Weights of a small GPT-style language model, trained from scratch on English Wikipedia.
Size: 14 layers, width 320, 10 heads of 32, MLP 1920 tanh GELU, 28.3M parameters.
Architecture: LayerNorm before each block, learned positions, tied embeddings.
MLP neurons of a small language model. Each row is named by its layer, matrix (down: output weights) and neuron, and shows model dimensions 0-159. Each number is 500 + 25 x the weight over its row's rms, rounded and kept within 0 to 999. Numbers have three digits each.
A block is one neuron, or neurons of one layer that tend to fire together. Before each block is what it responds to, as a language model described it from the Wikipedia text at the highest values.

Third-person pronouns, mostly he, she, his, they, opening a clause after a period, comma, or "in which", as in "in which he scored".
L7.down91:498493516521524479495509502488526494491472510506529494485484483478513503516491500487495478525481509541517520485536533498548473566498520493509520495444527472520533512451539507490515483508511457489486495492467524504524460561511527478470555462497502495484507542480491566479508492520479495529480501537512526480498463482481514507498504513492483465471528486528485499470496512498500456487512523479505483467548517485509494483498521504511531481487503477541489498458541481472503504503533512
L7.down261:511475566479531497465523517540513503443519516483495501532503515525497494503521506516526497500471476488491503497510443547532514482522493482514511550526483464464503516457512463514495478527470513519474460463485490506497509465497488510513477491524511491524478488501491438507489492496469490507501522485518505477528534483489465510500481468450504508532472529515544478489487468462497524514508465561457478481496520511507486508504508480480490448498528490505530505492470543501491482509506503
L7.down456:525502594492533505470494440491551483546537506501489491437477499498513507456485532506534438474455509503548532478526468498492483525509491514536478432519499496500508505493465492511501538513502537507510476524510523524490496489499514505469518469518459508505528482493521489517487517472528483488513460528502522478483520519532500501519541515456438481522492501523515486497479498509456487477504509551529523475488512456511503448502514514512485486512510515560542474472538483484509498473507488
L7.down593:487519513479540498519487524473526499457515486507477442527483530473493498532535523541528495511469491499518503498524498518516468550488518487489506472498489473515516491475531460496492466494485436508507486524473503486468503535538510518487459498497482543485522496475493509494533519532460504492486481500563554487456486505457531486452481497494486500440523510511444494492458523501508473478494547503527504511528493481504491495497497518531526498451499466537491506435477512495477469525524516
L7.down797:530528509485527501535495503498506497523490508489477472532494495473515486512530433484527527529445486495515499494523506487506492492502520463501529467518465503490497463518496462516511518495490516452489484512466479517484496530514482551486485569524491517511526471505473444534495499483519443476504462498520479507499511497503479508510504492506533549459516478473463546494453478490468492500557501508538523548528527476480485559515473488490509452468475518540517495476516535470483519514484482
L7.down882:461521479512476517508479507519506463491442500496522480406498478499500468478508493487527519527504489499514509512485510547489547510460481526527521491503540504467499482508475483496514522495476528531501511468534543574536494547511520526514509482505486482496481446507517495492520470501461462507493484517531529488499515491541468471485485490489479511495529463509507448505501506514499501479504529523489540507529518514511517469537509540458518521503522465505474506516520496509499492510496537
L7.down985:512526555509471456459531483539526487554508517463523532483470491521481481507521473473489457491505481505482552487497506503455460518463515466491510497478471472455516483501543504488558491465480477477501490512501484461462501513493528533476496537514499499504443477520472508531490534479525490503488478516488484507495515511489474479528492549486484523539519486544501480504518504485453557525560500490475518459529494494499476488527487527460513487487476521504517491478501533523499482489538487
L7.down1038:512448546485490462515523541500511494488536496477575504510534492523514513469493531511501480467541534520531540519508536496477450527515496516475545469469484499499467551507469518508518534516450520494515517498495502489470481487512476516503541517466473460431488471535515538520546500527463474478525514493469469510515508518509481526514533469509520534496538473506483458477475506514490532483508473512512513507522491569483498514516519457517468454462495493501428506531545463492494495494510467
L7.down1386:516484663489505493505476518486534481491510513508506494532504498475470488486516515508496466487498508462516484513490480468503494522494506500510499530503475468494486437516501504590504494483499493518475495517489486485527490538474491558491517470539506508511519511524512498506480504468490500528524505486481501523477526506494472489510525514506511475468500476491484515503509516515488497493491503502495553512500509484480507457476488533502521413477525529497481513476506476481477492506529509
L7.down1404:562535548507511491461486500529515518505477511521532455536532484514517520520497509500502496511470479498540514511503517516461520503528499490456488528519476472486520444490468469527520499520503517510538484479481496466446495548516506516474506449514537513480447496501488544508507519546487494495499496519520497480481503500493472488508483465499468497492534470507534529458443506467456504519544512539501507481527485446513454480470486502500446476527474487487513515476511526469509464462443521
L7.down1423:545485594471477461513522487529482493515521486469475507474471474510550480479540506489482558485545479485498521511489499518485501501517487513462503491499526490510504510533499505511485557462517471512470526517500482489477529519503506497466510476485467518484466480487480511493518489511514527513476485507525527512445480477505499470473518478546481498497468466545496501512478477474506464519505487533527498503490438456520463473494555526499504475550484476537549495506538527452528502525518515
L7.down1486:485458631531479509479496501553527501540551512447523505515492541477496505498502505450475508468542507511510518514466455511494554507478521482509487489506531474487528486498496515544527558481544532524448500524501516464514496550516482483523525477498508524515510478483460504509488502506532531504475488511513492505460463472506509520492473509512501524530495445512475489519515490509517476527512482498519521475500479466473543488503513547492494473527419517513521439471506504531527514490535500
L7.down1506:544496711475482505498504501489524521546472490510482491508514505465479466517490506497513495509486480479496515532513466500475464462507501497496487479510520487478492490469526482571543489475507524507479468523446483503493553494513488513510507499521489483548517488525471503496502475481500495525499500508497509484493490531518481509491491487518494513487466500526524501478492481455480532557485509525500548500530515496518518453476502498474498440521479494498496505510499519497502530534534507
L7.down1566:514539547494533489499489493517507456529486441525496510492515485479490476470517498512497488511505516513559523537501452503507451524520542537507531469527455508483474465447502446499493497487470494482502474460511516496465498516521508514509459507472476481535496507472530523506497503521554496486554499519528525460511491531527508500516495484482468489478530466548529468481504494494508519508515558538492513493476517467516509449489486498475491488471521563536499470490516515454474534506505482
L7.down1644:531505538535509466503502475514535506517474456510487452506525503481527500471507552489498522467500482493522524516503500493478546516551508527495496499509529483479494449522506434484525509549491500512464499468500514527503514496480489517487485449503470484520477513514518456458479475503522510500472479508486455515480507518508506508515482489460476482504495498501533515487462473443483514458515482529525521475511531553499512543503481546499489491494497480481496456503519500538473474511496516
L7.down1788:536499563512499494514496483481529452494475504510506495524466516526533492456503542474498508474499516483497538479511499495460493470496479462550459485508502528450514489471472531522497477524462488476474497501529507492490532482481528564523476514502483475478456484474541487513466486488480494498518495517539511520500507492484492483505530485467474475492530498511479474467488489486428547469498499518545551540500509515520540499480509499542484473477550512543527512523501496483483474485481535

Second and later pieces of a number, ordinal or multi-word name right after "the" or "a", e.g. 11-0-th, New York, Los Angeles; also opening quotes after "the".
L9.down849:505501489505487494543519505540510486489503512501540495528496527487490493517447491479509451515509486493449471513460521490522498494510511492482460524531495507514499504531519538461492505494493495465446494487466447500478506500463482540495481534486514517442526490523491495484513493527510496554511531484459518494519524478476451509465501532508503512511494474508463510503500513477560470507502510534541443519537509518506491508488522506492495502521479507504509500513493482516514491487511488

Standalone space or hyphen tokens just before a number, mostly years or centuries after in, early, late, by the end of (early 20th, in 1829), plus counts and hyphens like mid-December.
L5.down536:475534528491514523534499522503496467499513491512506509520542453461542503545523509483519515514471510460515472439516505507494485469472529468445490479488526489518483488509500536441506488463483514498508462494462463488490482514449491464457494452551504497495490476552490506497549524468490495514517489520530511491479501520524469520472477492501515526513490475539525459524543498538501450480478511533502493495534506534508482491520505479517463456564511483492478521485502491485507513504562510
L5.down835:493515469506508496453479513519511499474477510472562505550487509538510505497522493468516519515542499448555483507540477495536500487502531511468502536506501482466470505509500487503504496492537510529542518486511477462484509508499490494516519481508478531480491453497480520500524483481474478444513469521482564540517497465479480484469487521456510484503498472505555493495489472515526516498508500551537490502483522483470525472485536462479492460521521517532500457544443500492518512519430531
L5.down1435:485508466455514471461512524472456536528519471474526496498488507528526503476527500516464468488493533463499531494470420517528490478481495491497502512464522448504483486503499530504489493483515497461519526503501492452435510523519481491543486457508481524501524462501473496539499533520502483456522489494473543553493551519473473502471491513476488479531468513507519462518479510491546492497530511537514503495501515447477508484511499521479476445563512528540485490483465464503552528518502495
L5.down1786:470473473515501536477518512530491530492485484481542495504511471507502538515525484459485497493450532502564502487483496473518542548514476465471522509512508484505510526493520501538521488480519509445509528505490461491490522476466513493505514491523499528458490546544517481543530479512516479449532555484506505550470566442514452507475517469476527530512445487512445450550512510489477505497509537534489511524505471492484517434530484486454498490480500499496515473504496497500528490470511522

Fires on a clause's subject just before its verb: pronouns, surname endings, or nouns, often after that/if/when (he, they, Dowie, the school).
L9.down1345:481494525489453485515515429501514424507506513494470515535484486454512516485506472497527490522505500503460501509504488506518501504523464474536490478526505524490538472517532529542512494526493482531491494486464480463463483518520506549462497502513502490513491511444530456503490479539490524487548489501458469458493511491486472487489520529509463484490529478517521455530485499463473523480556508503518482462454488522486519549503528510485494524509475553497503482538525516513493537547484515

Digits, hyphens, spaces or "and" inside modifiers between "the" and a noun, e.g. "the 2021 census", "the 19th-century", "the short and medium term".
L7.down108:531518429473522490509510480472516512488500523518454496493536505496478488490481457466464462490510508473484543494514528460497522477529506519501501487548512481508482497478509502495444540501468459526480490499503492486484489490526469555561505460494508504527503495518516437466461449538519479475516480488485490531506537462486507482509505504481532499504543497500472569468458502465501459482490549519470517544522489530463514527525514510508479473494485473499498506491510489525466475513517502
L7.down164:529481462556461528495540507540483495484484496479507485490525516485487492454513518459496522503488471505475480566513529498501532517502507494490461486529528490509452518517469523549478533507497462483540514503461505565508466471472483466469484495487499486466566518524473449497483481497507505526410521487487498486515516520479451494534496476511514465509544488442474505506500498511483517506484530525506491547541489455507471523506518500483524487502497499532507495495470514543520483507517520
L7.down290:484506559497479508476519516492464498495476529495548478553514499489447507510488511508485519499486492505504478449507458524522504551485499507534537563514466424501520498551480520517477544490519519496502520498508499479521498504490494499462521421504464533469545487508492564527498501474513464478509477475511493490446486504486484475508524518489505547473533489524443510495479495535489487508490534518474489520539438466499535576518529491521502472534525499537490506487534516502505485464468485
L7.down315:503514492480501524499511525462502494510484529518491479518499504511537464513502503475455521519499436487492521487487464531491557486470537495479484519534535486528501469479519486501512498534491517475502556489530494502492489529534495479511476455490471518567492515481479547455520497453456497445504524466445493480481532535445454539542503486484484522521525510459511505503463485502470494517480479490509517525561520517495471495512517523502509465541480530463472492496461509470497512510520463
L7.down530:525530467506489504467506520549499520528486525524518476507537454528520481480479498465487549466440492492501511492483524512468511537503507493465501509517483525478487498512453511565536514495509494531477457489501477490504503526503502520458456495506493482530485515503475459491512461521505545475471493471507491513456520521479472530499523478507520539523526488455512514468471519542469525495521539541456455512485511450501502458494492518493439500487492476521440483510492506475518514457504510
L7.down546:492509482439489530471526506501571511496511528494517491509461510502466512542460473492550476494491496488486514456515460517515500505515508481525490511519530497514507466478561520497484512479510514523499503505491530513488493508507481508505482491507539559471484483487450524492501526545494481540493516486531505501462540529485488515512486542481447495457470472512440503541492528472503481509497496468529488488550486508464497538503480499550501527491415491509524514475445573523540502486528493
L7.down559:517520469492494500497533477527518457471427504507508473525540485500515507468461488513491508519466543520475516512526520510517477484468509459493496487495521504460480491487514497550465478527427471502491508528498504551492505517473559478485461517465488461522443519532539503494463504493510508490510498516529483513497475532461515469516521467494487514498486498497517489507522499492494495438487472486455459508466510541527520521509503487479511538492508509463514502509543489526466519513528514
L7.down657:513478493524503512482500502542487504500513565511508495485485490544496507474531494497514530457431512529485536503520487508510514548500488497494515519533493485501491485542502511497538500530548487517518510502481527494508538482503486487473524449497541495504453486484523476514523466534442469473498555481488459481521522499549505477462487548477525493529471470564490486481535471465492456507550472516523524487512532505522491478498515501462493515445488475454498467542504495482479493437520518
L7.down700:490489562501561465517471524467517507536564466506539511517511519470542473506519483479510509484528475480548515502507506495484504524540472527487544471499493518505527485494523497527528486447531496481512526523484496529485510507491518492478484524494490503521515512502547502478539486486517511505504492474509529453523454516487459521461515492516471533478518511511516514515476491480523515466475555532483506454493492483505549506546514455517491519477505473530558502437509501537482525505494505
L7.down976:516514534479511493473486536505522507467525521544529457495503525500511504490458503470541466480488496473536469511504512512515515527504486486477502485497522488490493513504484533524506511482505492514525489492482511526512467491540511514518449512523512480495517539531516479513468456508455529484480531487513503473496507499534500500499464535513502486499503507468487465556516502499492449472474500543484514513513512483511461505497466537538503466464470448481491484505509527535482461462458511
L7.down1231:478501431476452516489485460481498496434507516465531500518544483453476503506448495486478520492499515525509510466490516523492473518512475503493490504477565511478493486503535548503476544525491434504485501490469488527534501531500480559520499499456515499470506499464463522527485508515477504474497482478488489558496498494470498494535474504517491546474518482528483529498517517501520493487499572504497472499480526512451494538531443489515506487492507507524507499497506525475546537497501455
L7.down1731:496540501469488529438514508546488495501453514518477482491504482520512485472478495504529501480499500491536490491482498482495534523496526511465509506464470503491445530509489504555494509502512517547482492495421458513485513521477504517484496531484505498509489509536532475502501549514457520454497511519499469499477506535506494526517514481532500525526543491518536453467499463492480490543499491549469467484528503491521536451515510531494500475487483471515460462501476501466519486486514521
L7.down1784:522482568475536512485502485480464552493469509549505513505489457512563484492518509509501519486508483508516500499504514484489471497506544509510539474515527544456565490527472480430485506527505484553502524495489526521488498481548475528493484493506530485511502521486512477461451445491523488499509540494480504503545527510492516511495489479460483527507517502489489522468506440499465509488475531457491505491529533479486501494519505528505527487526437519456494504498453520520491483498472516
L7.down1865:512485464477499470499512494467476510495452535451460500488502458533513525508486511470481521463508511468499508501496502522473466569443511472513505509521530491508520536544470493541454534493506485537459459471466515527535541502503489500485481522487529490499484447510497512478469516536500499487490487512532485476515529485479539515488549483522537552544528487470549534481532495509498496491521475498489461506464478489513444472497509496480465532489515528486501448541493542498525469520513519
L7.down1894:483467528445487472486521498512490517527502480496456498501506501466509526495528558480456513488547483473486510496535458457494522509490506481483482508516487496546503497472498479485502498478506510537479465507491431542480513501507481492538498481505554501545491498480520498468490477481480486483457489482553488470467511516531534503508500546516488499494483521471507488465532488483483451493492474526530486509539506509502509477484541519503516447494512470546475481497489503507530507503469501
L7.down1916:529482536489479500448534540463500482507512501501520466528489470488514479525499463454510490510513462517466514494536439502478519490501508491497519501519480473544480490506499502529501505495513530529487490485482532489510511461528486489497523519474521520507530543505458475508478512444505488501482500459544532464500480481521483480500526537515525526485511475486476456462534469531546501505494491496497494470495557551501490517495530464477532457540554496531518523505496513517555516481478499

Subject pronouns opening a new sentence or clause that refer back to the article's topic, e.g. It is, He was, who, they.
L5.down13:512509589539490469500490519496519504481489519519530517508488490508503507463556505484488447522492470481557500520479494502514514484505461510484515490540485510467518468484486487493498483505466511505501535502442482451487483510478518498486481504542497513545500512513483533516522536473495480508509490511459526450498510478475528461505515436469498438483502472513482525538519497462461524496518543492495505510472493456499510479487517520519517458534519522493460499483491499469489513504475543
L5.down1491:490481563523491493462518480547513511534510486521522498513460522471504536516511495541460487471507505503570514506464488537517467493527526482494542460521507485472475461483496483538477463518524515505470520495418530481485492514492470469493500508497516517517521496469533485484500577524488526450486440511539555480471496500509512504527442493480486539505490445520523511548511496514517513499508477511479477535496503472485539452487527540494478507512496513491506484475514484481463542482508498
L5.down1677:496529553554504497523471531485519490556521487504509498474519528454483474543448518462495460482481499495526454508476498471513504493521480506502484494524491514532474479494478480494480485505484511489535537536470508472502501478495534497444521465522528514553496529507505536502515496499494476533471493533518523492531510501500515473473478514523509459499473502477524439513509499495524493484542500559540477486485495504521512455463503533536510482501542538527490523518496470532474539494504567
L5.down1909:453469496481487456482495496507491489523518482480502526536509524529477504469504480490538503504490497500508523547487519520478466506547549490511486510465519509424545513479471541515544512504466513485484470555461502518502495534532552498513531488505517464493458499525462470490486475476487507515515495485489513531489507504482466501461499496505540518515503476502472507477483492493442521493474535448482504473447498522505494524506499495505474495531444541486489485562490493530452506476485489

Periods ending a sentence in a Wikipedia article's opening, line breaks after == Section == headings, and the final pipe of table header rows.
L9.down836:478482476478500522487497469500506516517494492462512504518485540525513489511458518521517484464532511477485504454506486480502460513492533500477488527485510492526540528484523523513529441521497519534502463474540529468527492487508546456522468584521512497459506508522533510543534460457483493498509537468496500538518489492531526494480512457470518488507551506537454448499522518491468524500488495474491515496515521524512445531511551528502507522522470491519498490489499537510484516497516481

Line break right after a Wikipedia section heading such as ==Demographics==, == Early life == or ===1990s conflict===, which begins the section body.
L7.down77:534511556492544491463515467477515475520543491477440543505515534482513488508499498497522527476505488498486492534492489513476494491508527485469511487482488521502514549547501482525465480467492504470502480509515477489467465486487475521509513501485535513509513500513526520472518475483528517506475461485518519548463520510503495443511473518521503520439507545494476482486492472499461531512497461456567519538525514466508457471512528546492478461497482494507549507530476471444440563497486479
L7.down86:492527555509518507469504484513481532503530440589518483501498526455505496447507493509518524491498478484510493418541522518464515484535494456511516495471488502466506487515558530488502452499484504555510486533488529525456491496537493505527567488514482524476531521502508473532478525481500483463509480480471539532559497494481506483528539520451554498480487529527514482459491506502468540505498475523521494549506488459462521473518482502479492495486498492508454491485539499535482500510491479
L7.down170:486473567488513496510490475504522494449477489499529541482484489492477502533489493502500517453543526524486484500485513501474487499538483488543469519513454473508529483452470514563504465468480475488508518475526471511525518510467515444440490519482478475509480480488509506528547500438521507495468514505514488483467479533497525507578502502478476543499540529479470483539507500535478504494501498512490506474489481528470488481547477508514534479500500505458477511558551468517471534504483535
L7.down241:504514533538519527493525482480518461491483499486525497492491473545511494530471493501493477474554524490491480495543541473505510468483550476500536520459483500482519494518469482511492472512454496505486459489542512524490516445495505534466483568532543440470502499539507509477483507491524497454501534492481509529501496511503500476503535472460492556502498507524474492484490505525508503512497507496506514469483483524488481478497469519531519542524462470519520476494539572536520514463472517
L7.down242:481482491495512481491489501516510494481476469489512477488541492485539469502470500526576490514509534497502515508502521483498456575478537522491510486527465475524540480533509523483510474482475519527508510496481526510500500505516537498546477517539514455485535493525481518484519480483484526483500486535487525456518476475475508502468561510518492524511530539523498469488489466502517510497480480488495530474470473547480480517546490508464503477486455459492528497463571481499480541520487518
L7.down293:496512586472454483537538532562523538483517479480493482521512524549496492543501539509519509458553493507485500501483484473481497510477465472489490529509494505503532508498467514493493527481485491474476476542495516505526490504521507499492539491522514493458498508488464493513466532464522463508500458498509527527502462479509483520461478464503499509466516508541537495519526505484497528477475554466479496504483517490493527494469505513502509444518517452511507421557528526468511529546501483
L7.down407:487483503492508520508515473467480459506509460521531526490476474511476482494520560495557522497537502510459448509486462491520499475460543516517486501529469473491526518513507538512460481535473488503485498493515545462533489501482525523527500522545487488485494516522543484520502430476524532539543517480504534519497476472471525473468551521501513547474459517478509487497471486506472486493486488486507542519505486513470509545530502509508500486509518501507523479532515537521511525513508508
L7.down570:467497534427506539500503511501477509504499484473525515543547528523473514507501503492503518500498474493510470448500489468510497511489485486495467473465491504498506429485492453484477507501498514487513507511474500459507488471495488463468516481476554500495493488441503525495495516496519460518448470534557544476496524478569484477489523500471502503519532512482538528497442517461534515489507495543477532525491542446512469453471494511495512454502497533522480478497509512492470475508521533
L7.down653:457497489520513526453425485443519477465526491482546519520494519551526496506496467529513473519525523477475480532481528506497490484477497478513508492492448539497510518508500546498506458512529495500542516517539505521521496463495506523537507507507585485514500541465477507506492459479508482483522535480478501520470485491473519488495530509537530503530541496529486463531497510485521487466507512483461536510496469480508487506508494515510481548485459466473484530502590516493477521470478471
L7.down1034:512489483474521516468521489505527489566527502538496522505459499501471517486511489497564466502515497491511508489488470473520476486481519505511469516516486520533491498490503544594529468457522516519472529500488466492514499513465488506522506579505535502495483504496527478478468485454515523517471514497473483469483495500510494473515525487503525489477510505505515493495518475473466531533473498540529517488504474511539457457520514492493445477510498460497512491519504516450519532519492523
L7.down1100:472526557495516486471473493470505514516533492499464522507467512496466536508557454510475473490505465497510468506522467509530483515496519509451454476504498530494524493563501495569522524477511500486470510499480524468515512543501517533446536577501537500487496505547477538488468508473507488519501483511488475524514517512490500509496483503509530497480512526513490502513472489505506513522486499435523520537466480505491479416499493537488498382524545478517499533490485524470477500510510470
L7.down1167:528532568517480520495508529489511483496556494551528469516530543498504503513542498483529530482465550505477454503480506454489511525466533468468501518502486497492494499490484524529477516475528545494533538519452517525531482524456463505482505498494465500506528502516506491526507488482506518525485492461494498488505528467496522472486526499522546515474536505480487468515552479535544494477512460452504515538485494478464449522475492487514499437477495511467511550511544486526465483510511511
L7.down1256:544504481493475449487450498538507512477514462471491475492464493538519502546519517504468547528526506526520495476539477535496483519507500513515501448482509501495521464469517472515541528481543523500533470491492503507485477541517531497496490491466459533468534522523479472490517489474519540450468476458487450513464453531540514486541464499527506506460508521487519485518485473521496523500471519476482472502473532478455492498504463524482477488491529495502563497477499521498522518522477535
L7.down1409:476470500529454503514498496509493512517529473516496514500493482452506542495475479525520495462494515481499520550457522483521429491487509548496503510462535467498522512472519524512498509509534492514461494499522478544479520540466537463544492546473517497492520481525518501496499594485496508549514487518545459549469509468479509531524512475523497490485477492504499485441533483503513518473505491483523512510466484504474534478528503499512552504507481529512489479471522490506525468513516476
L7.down1657:478521528533521526459527505506481500519525482534527457483513499515501496516528497469511507490501517480495483484494530490482521493482484451490469495491492523536506483475466540456525504525488531473501481482505524494473535483480498469455470517468533494512479502527513494459552455472482530515495545471496478490528513516523485484473463492520506560523469516537463514532457477463499523501510489514486504500504509459499479495506533473558473460492451480445544453494513534486463463464516492
L7.down1884:497517591526500474504510543555490473485477491459504510461509533464528519519486529542509487491496547518511509507500497486506494496495474455461509493513508493448468471476499490499507482467523506461500487515480509492461471502473509486477508481506549494496486533496526523516517531495567511527442498508516483474478470471552519491503491503530529507488487542522494498505491492504506533467521509522530519491532520551493463490469489518489492459513502494470490522513537496482495518478512512

Newline tokens that end a wiki table row after a closing pipe, or end a paragraph or list before a new section heading.
L5.down396:476528477485530435519505490429531556512496490510509486461531486464493503538522476521524534446507473515522515475519482501499514472477463471501498479505505491518493499473530538512535526536491484496488523506522516492522514517521482472476483552454501512452556490483433462504522478483451483565511502533546477518463487503496490517500451508508467479503467482515520552509493493519499522513522538488487458482482463472496511522488499488539500457456537520503533501555507476504500480465516511
L5.down735:483511519478471528512485502488506477526522475506531505488468524484482472543522508463502487511495502525531507447538454449488496488510490480509476509465525480487532504504496514499516504524510484465476480492502498523526490540530512514538494524479528524456511475488487450462481510457487513554504494485500478514510506482495538472496550517551529466521494532520466551452494498477512517520509464472507509528511485437455489511557524515518498503514458453503467507486537496507443520506550520
L5.down1242:500510478493510530519536479544515506522526496460532516458462535521527514495557518522505482486496462490515508488457558507513528473463503492533490463475479487492526506545531503489483480491489545483539442505504548485481507516502495521502482528497504502465491459493513488499449459499521496468490505556516515466477508497509444489520520498507502477531546463549485472509459513508493487538496498522521494492538481510467483505484485463490498503482427479498512555500517487515478468498495487
L5.down1678:504497459503493531524526482508532457515536525459534525471512499512455462448486518472506489505507533486521522479514547526487496467475486514510535487530496452461505500492499513542490513504519523503518477478528540492482519500490507483526465549483512517464496518528488522481472473484500488501490449490531499522480516492467484485504528490488533490517494509505524512473527508498520488494561474501560517460510473514450495504490476528479484408477495435470557524463528513489495502514473471